Weights of a small GPT-style language model, trained from scratch on English Wikipedia: a variant of Adam for these matrices, 314M tokens.
MLP neurons of a small language model. Each row is named by its layer, matrix (gate and up: input weights; down: output weights) and neuron, and shows model dimensions 48-239. Each number is 500 + 50 x the weight over its row's rms, rounded and kept within 0 to 999. Numbers have three digits each. A neuron's up and down rows have the sign that makes its largest values positive.
Before each neuron's rows, "fires in" lists the words (lower case) most often at its 100 highest values on Wikipedia text that the model never trained on. A number after a token or word is its count.

fires in: "may" 20, "june" 16, "april" 14, "july" 14, "november" 12, "february" 6
L4.gate382:504585517528451461527431496495489512477493523523474516530478486447492482450427550447566534547493476569505449516501477524491413508554491436463462527550609504551494545456416484501548467531476559448429498430508464608514512525462503469423531487533512517497502525469510550405537588596506460393493590497495409435491471537679522536457564538465521447484494450625539435485394473536533443548540562556455496503579468490514543479608409487505516436491547601504562484407521433448472459465477547604545497508401529583434525563477505570459528480438484488524559497480585470542406514495407450509
L4.up382:570554573572413529529485504514518495475476439556583554609587549492538531521508459491541410473585531395556391460414501427493355482465521410461543506508522473492588492522474408400582539436503486439542500548489513414453439455500544518502507537537521496511580560512451481465494480520536489459458485514460549491526413532542530483445508530517560465467489461410484553514501498524464480526463549507480514561554566426475397601551393447590518583479501555577557528546524453418489506402425551534572483477374461515520453465477533455466546448441434531476455627494541463547541506474492486511
L4.down382:468518528533624496473480472537543343509586418428461528611504533474549553561413490514510541387561501465474415520459486475503569612532565434556420540553525462505553514484499400467477472475459494501560583417591547487538455572484481521492438532527476399471598555517489514499502464553432380554548489525456475542445478587430500549572423567497439529469451452453545502496558583479440509522511513475506462474474412448528396503503439431476515557519468438513578516526454499584465556527510511585615488483483540469501546490530453452524519474499577389521490456519499476485509419466488507506

fires in: "is" 57, "now" 9, "are" 6
L5.gate95:583619458459496431442462534532505556338481353587514574403500550479461536482497494485466491456452553470563492503492501517446531505542436459540456518516382538414476535446527509525518388496565582547493563522569520426511405526533527476497538447583433457540403493494460463434498501538507568479527529538460498480437474495532526613495467488554466484520470461472479549331588519460466443447491555506387502483519426440613538437580474498469545571490464436482506595489452499454427568531469470514481565493545461417466384587471552525425475542478532531512555493493466481544544504444439492516
L5.up95:533611451523588444520471609581559478469549459432503585517463529506487485450500510494480568554466435449487526517468468514500473530504507516464507464464443502486523465542538532399522429508486593527533541453529596558511508427440578520448511463540421507546571489460543534499528430474525578474484462522526505597385420440481448421473485549490463564510485499507540562553574535485577474553570484500564475562496525527523461601538469541536523609502453421432476540451470471517502524510497509548524444606583454505496484556555489490485580553555482460521485456488480489474537499484476584420
L5.down95:457459457611465480512501502532495476552492530492529524513571461481403451535465507418491463526520452527521566530505538555579562470465617507574483442562570517438502612508593530529496498462486481489585512525486485538545476474579634528412612564472573473533478589460426504497487496470549464517508488575521571600472447525409450433486586501444530525485429497534515518480473428502483586590532543614531469478571570547436440516453576436480457474630497488461551537411435502502557564506510464467480597574546506489520513545491527560550394551539509503469477525527511518534463505426565433415

fires in: "one" 23, "second" 17, "each" 11, "3rd" 7, "third" 6, "1st" 5
L7.gate38:491446569501518491482426494478516510548555451488451575487523581485448548491447490496481449558543467571491481451471508552493572449471613554438475590528569530552599585479452477601464459468521470469451469528513553489404529449429415454498471521483495500492544455520412490480467492567574333516488540502532459525550450604595559483526475433464445400437511477399522421529537568575397406518418482615528543468454538507484494576498539517553402443533517442526390501450503552524500499589487616469455500558457616477547523473465532582494521508556486404511526456485542403504523487426561574509
L7.up38:546497516468477453580460440492465466450422587522478513497535513439445484510492462525516510486485424471488542448589495541434527528496452436498495555564470553562513525478488512522428585424523457518441545588498529453504477480588477512461527452449350387453472523437504524551511451513476521530525507453461457599524456552491464535424557481497467551419492506479500488498427521543397560483490467463469513528522591571449482446405484435550583495418539538520394511334495427501522462469475446446491552395506445550491539462503513553499483639648448540522639508492490466444512501486566556452
L7.down38:518518455549511485423479516557434513499496500571451586470478447506568455565467404578519492434548428425458528428498521502421485557501549516523476522542495412513478566471442497427474553523544445448535455421409443561471533486524464510479458483416446530483494516519459503560511476477505547520454501496553492482587495582594521507563559411509444466491542490362457551399500615523428530422448463517471504560513483456483433487474493504490532437524539495509497572435569522427576472606438405581529526421487532443559618480504450493430498604633514451499486474551581565538561458509581501599

fires in: "october" 21, "september" 17, "may" 14, "november" 12, "april" 11, "august" 9
L4.gate475:523544520501406409534633482505507483502590552485534476483516555473525439599452484506518553447481433355506505480444422422502418423527518485459506504479540522569523550577468424459442478506547479477449512501546482450551423478454487538454540524412517536412470600459431575525482498448546495477428518611426454568560487518504604519470463474435533548475474464415460410540542570457543491450581551439505472456538437457437529534541511518525500542549561574574496510528478419635478517465527544459474475496485514526411372469433491433436533438595470508478509557592491410519446602544420527563
L4.up475:559502491526540549540535603565488497547535506385441545527423504483533490442494494494479600411419562608497475477494438504555476476579581447556508476406526546399426487494522562471412452522517553426583497380539461504448494508498433503530489479536500454432458443531477513417534520548555497592514542458503498443426509475502451491485582576517517444587503578528448539464529560637486498522531515515465423545550466533457505438531474523603452506547511603449479418487565551542501541515422554482467477508472503590467489446518432532515389462517489455508520423386482568505498456493571518415
L4.down475:522494519478563482559445585519498489569542566459507571476472532569465484500433491569492541495476515568525574469559469521487547506584458444567504552508608552554515471497451466461506531578476526464538495538608429528468478405563521488538466501530525495493584482432482438527477612585470526512513459445590526472529502588570522497489490512478416468568554477563589591518526469563352501479399465553441510443521522466520566485505484539526456599602493443473494394558470568463435475501507534449542494406518462470442596444472560508434512530508543481609487451519502465489461538385536535576

fires in: "this" 47, "one" 22, "each" 15
L4.gate505:540427519455532563469457561475443581500579527485537463472512562453491549460487570488504535513417446415509470489505484580502438417432444466444484535521510513535554474518449489528425452405529442472513510382427465489444486426436495583514537502463491435521465492456496554527500450465500425565491523458549513490567467552532504491472551481388483441504652450394554520502493593468504507475453478490511573464496510516518407555521446591522481503472486516475489581439489518445534493536486506550510574422413498483443433615441542467558555486509629409447543458570571409547533594534497421482
L4.up505:491433474448568511549433538485565474479473562483539516474521491512470457483504530515468517366499479515464558459601567508501567488428534579447482467501527507437557481560489579378346544463496524460467450494500482551515537474511501421484405522554498448510481484522491433632477540469627412592603508501430558499494434502516489508518457553429405534469541525493478532521571481508442497534500451449489514425472525522515543543473451510446497545540441419480441442512448458495589486470476533510616535505555422449500439525552464522446502561431562487447553565518510505476482533456535507512
L4.down505:432480500600444510478452565467508574464455482501447546446578496567458529490529445538517486485531540429542437531499610502495548543529454563539534473496485472563532605541459426588389574426545427532491489429538554497441505512558465478464500491449523502485500521509544517530339447551483426506555542552464487472484502473526441501482519484529520586522611483444531437456491578472506470472521364593520440486504600491595449515439397506511467555617501480406391489452539518565500542561471452477432470466496498535523506507510503391429499587545498467559556488586461445485501591510466539504

fires in: "is" 44, "was" 7, "to" 6, "of" 5, "are" 4
L5.gate346:527510473460471522442513507538476464472341437549578526460487603472459376513464450503480572468585495451572614531534481518475582482498487518436412585550484537497464493531558481547625519443490580514500443415552485521561471555496557562542573494459608528474481530514568573511496436537438531509498489539471527479545529526577556480511551443545571511532623343479513494579444502541426484526429524553505486489462490558476513583536562451577539428487500494509654589457519519473488511476429530556450473451520487458514502537521547473557529524513519498533493465564391548529633421479498428456
L5.up346:487376441535459467433480540558461498513559496471498500511510484507533566485553461545450566379535499527555452488511513438442594493607540452493531563475519566460479671508513541542345478591512564438514490415489513580543538476496433523508467396509516495473522465470485491515460494517454456482509433511584391538527591366518635516540438537549494546489448431483478540498497430498512442459538525494536445513489465551558578465588508474508394472516494488445510527476478529521493568543478461496512494442588471527443460457461431438516598534515642533515527585511468439459430469457461463542
L5.down346:377544572566585514526487529451574551561531407513483569452590531447503430514519434486447510533524463518520395560527526594487505484508488547506454523489405501515495460401491484481522552393613519594468518550536492402488462555526590528418540522532483472515538463510513574500450503461602571504515495508534542377442468499450408502397598500492480517468546430502455522462468482515462508557474520650449475410455571487518499463413544490520525547498491478537553539508591520513461518481512506505590471541532512511517509576489423529553401469456513516409570494492589552553533539439519451430

fires in: "is" 98
L4.gate332:500408445498497503464494423558495490482577500515507455447562492529445560500509491474427509500522458572452597509486460450523472401582579449505529509466480411418500451461506542487581569381540470445418504463478539473505540527472539473513470570514496519598460479402574494451590436530552467493623533558585429565486446451470490458526534479474529473589595529479479519481532563479465538511447525490514498559515529484566496541532584381437438480464506471509486450501499518512514549436560553545496496379440495500449448493439477586481603512531535493473493495423565460625503533448455433499
L4.up332:600505452570502494519429534432462486434492507486476503561460432491528614578527472466515488495565426494529555435503425479539448483482529528503453534478488465456516511483553410314491493484528503636587547596458474525494555435451488573568438448378489578556495533486534590443452488492476465501511439527490551489601504483492532387466534519484559528453508538556521586487479481521486497466528607512431501472594478478625515551511641505501530472470483487432534471542471531493478602532549516497386455492552379509453533622586384546539491536432584487416447454616481596530467550456493419492
L4.down332:527504549513552432446546550589495465543508437520572475491493441566505447423420519519511487476507526530642572432518507473505471527506481344577428511543521522510473556383554507451529487395452409535492470521601500532523473479474593653460576524481483512580612509525503527472542515528478580504486542412525569447413490497537475473444521517550578503465479440408527526533513466392486546543449475502524493507476479522518525472589465468601534480506465572440545501383529480535575539503467550512482552552497480530430491448545537449574528516541594449518430588519468514486538522478505440520

fires in: "september" 18, "august" 16, "july" 15, "june" 13, "february" 9
L4.gate80:588484493576438421474408508575361539421529550471469531441498447442601580565428412468525494468459469460498443461489514567542518481623520531531566524499506553464567578531470478437545492451537443473417484576527529506510500504475519474486529504463457434409552566475543437458492466498497439476545544545487419443548471569616476525508507461461551562538442515477597420572459521503489516492546528525515561523491471467459566496499565519440509457388545464547495458539487558539424439446490549500528515571496548450550506412411465522452529542597546542445543532519493523462444525494504521585
L4.up80:594520532464460470491495575535517532502552615525482579479550538483542553465560515440497465480400500599476403483527469465464528548552498582481519549468492449531493498567488420527421518475595555458460543506526422564513516513533441420494549628469566490523507575476470603405398465484509581473538506514489519508469453498502439421546495551498609583537489507389531448506503575508487460494475549549452447463468563517441519539524536510475510507464535510498564497401494529586544483525440554569521412539509495603452481507558475502455445551535528644452498483437456494538470525526541556568
L4.down80:404473424482513582470458455423554561542526493442526487603515479439506560450510453395490506494519546555472574577601468507489578520485545495516482481462486510509440445539445411497534417498444496470518510515598497455499448591591425412617428507437532473449570609470501462412540406536469438477531428466496452509542466505491432546570566485447475386389441501498459526514509462497444430521501495488458473588505484490605420437456403456513583511502387484538528464584469537434551551426569466418461517417432465533509489505557525569510543495518467441425506471505419414540486452529466498468

fires in: "one" 39, "every" 12, "each" 11, "second" 9, "third" 4
L5.gate338:512554478526470556483481418556548544452487456598492525392509424494514511530474470540449551469543547456506531431554582521418453522438435460502462568591534553556515536496413531587454471391564497420444546461480498491446569509478458514527466524521577515426488493467514523420489491530461560498380532364545551502523475535541546449439531401450494483449499413471510333635497475545448475486546539528448578450467529516587474503405486508520483415511544518497434512500513491524453580561417511479564562475563493466575584526471475450558523486514515537491508488529495516504462541473491458466
L5.up338:438482540531417425528505473536449426476565529497516517427527404496501493495502446494563498469446524513452507482570517506555435493538590510426411500535521454514528529508416507509498550400529435475443508536473518586437556491514373489439503492540483518504513454517427553534485593509489500413521518621460548445488394486530533448475542431472394517507606448499536432480517394526459503424468440578485482483572468507511495534458539503541506384400471566489457557342441467525529467502513430506456568476539528455418634559480549458425500510564405457444433520570482522420598516514532523462
L5.down338:471519449506504458439443514503603496493509432518490506539544468523430498478401574468510474522493452485523510509482503551485456497523528618476516534532407495508532512528433460544474521582574502517517501510439532457487506458503511528500486486491485514552545518526459535403503507532524452578504464383558438437483512489558545515474580532570536476455559494507494477479541539464423453448518423497405529558508499487541495593506463414556507550459451545503454501503531502502563506549542475433443426536557500538496447499505520412414577569580527539502586514445534552498511524555654516584

fires in: "second" 22, "only" 11, "first" 11, "right" 8, "southern" 8, "third" 4
L4.gate687:487471575603499527438512535664485490509446415597492486434509445475577509478412541488478501438472489497585467544492545557426505519501430489482510578609495462596425557444502487494433363623539554451565482507472501581506473508455350516567493448552508566461423493487506513524523444507484532469508480493392552552545475628521580488444501471464434493555503482477488507536479559526490554360486543600510538564465488486456584469401510441474542478472520545466453423457509481476452592569555472488568463572426509452435510479534465526481577468522448499525486476454431446476483537506569438461
L4.up687:415520431489511574562550425476656485405435450538464520492478494552463437527568431568455503425542558595557532550614494609532393470541443576444471584502491478565413598493486420426462538412472562473552475455622441505506475485493511504527486560519512390475459503573472478533459527438524483561658464499438487508499503523537565535478530523467503506515537404485516408491488445590458518531454432494451489515456495582460515493566527586465459529512497428435580457512389469546534464513486523533570496614522488531456557610557469523477433473572530455549521456532456535479555600508412500475
L4.down687:576491619458563533530482432459517508434475523520530537494456495559522437525488502462508595491540461502347462521513392494493497476473449565593531474457484450568525517507463452419531520485601417428557450437548455514537473458576561540448439490465536492546545549547487507533477474542450480512477484492406460469510470562543620430521603461460516516528462551416489529571322483431465476529580482476493495519450481390494588557545427493526487458492554514417407471523515564557483526541547433451530532580494512449510542463497550526430544487508443546603558489478471468545544492576502629545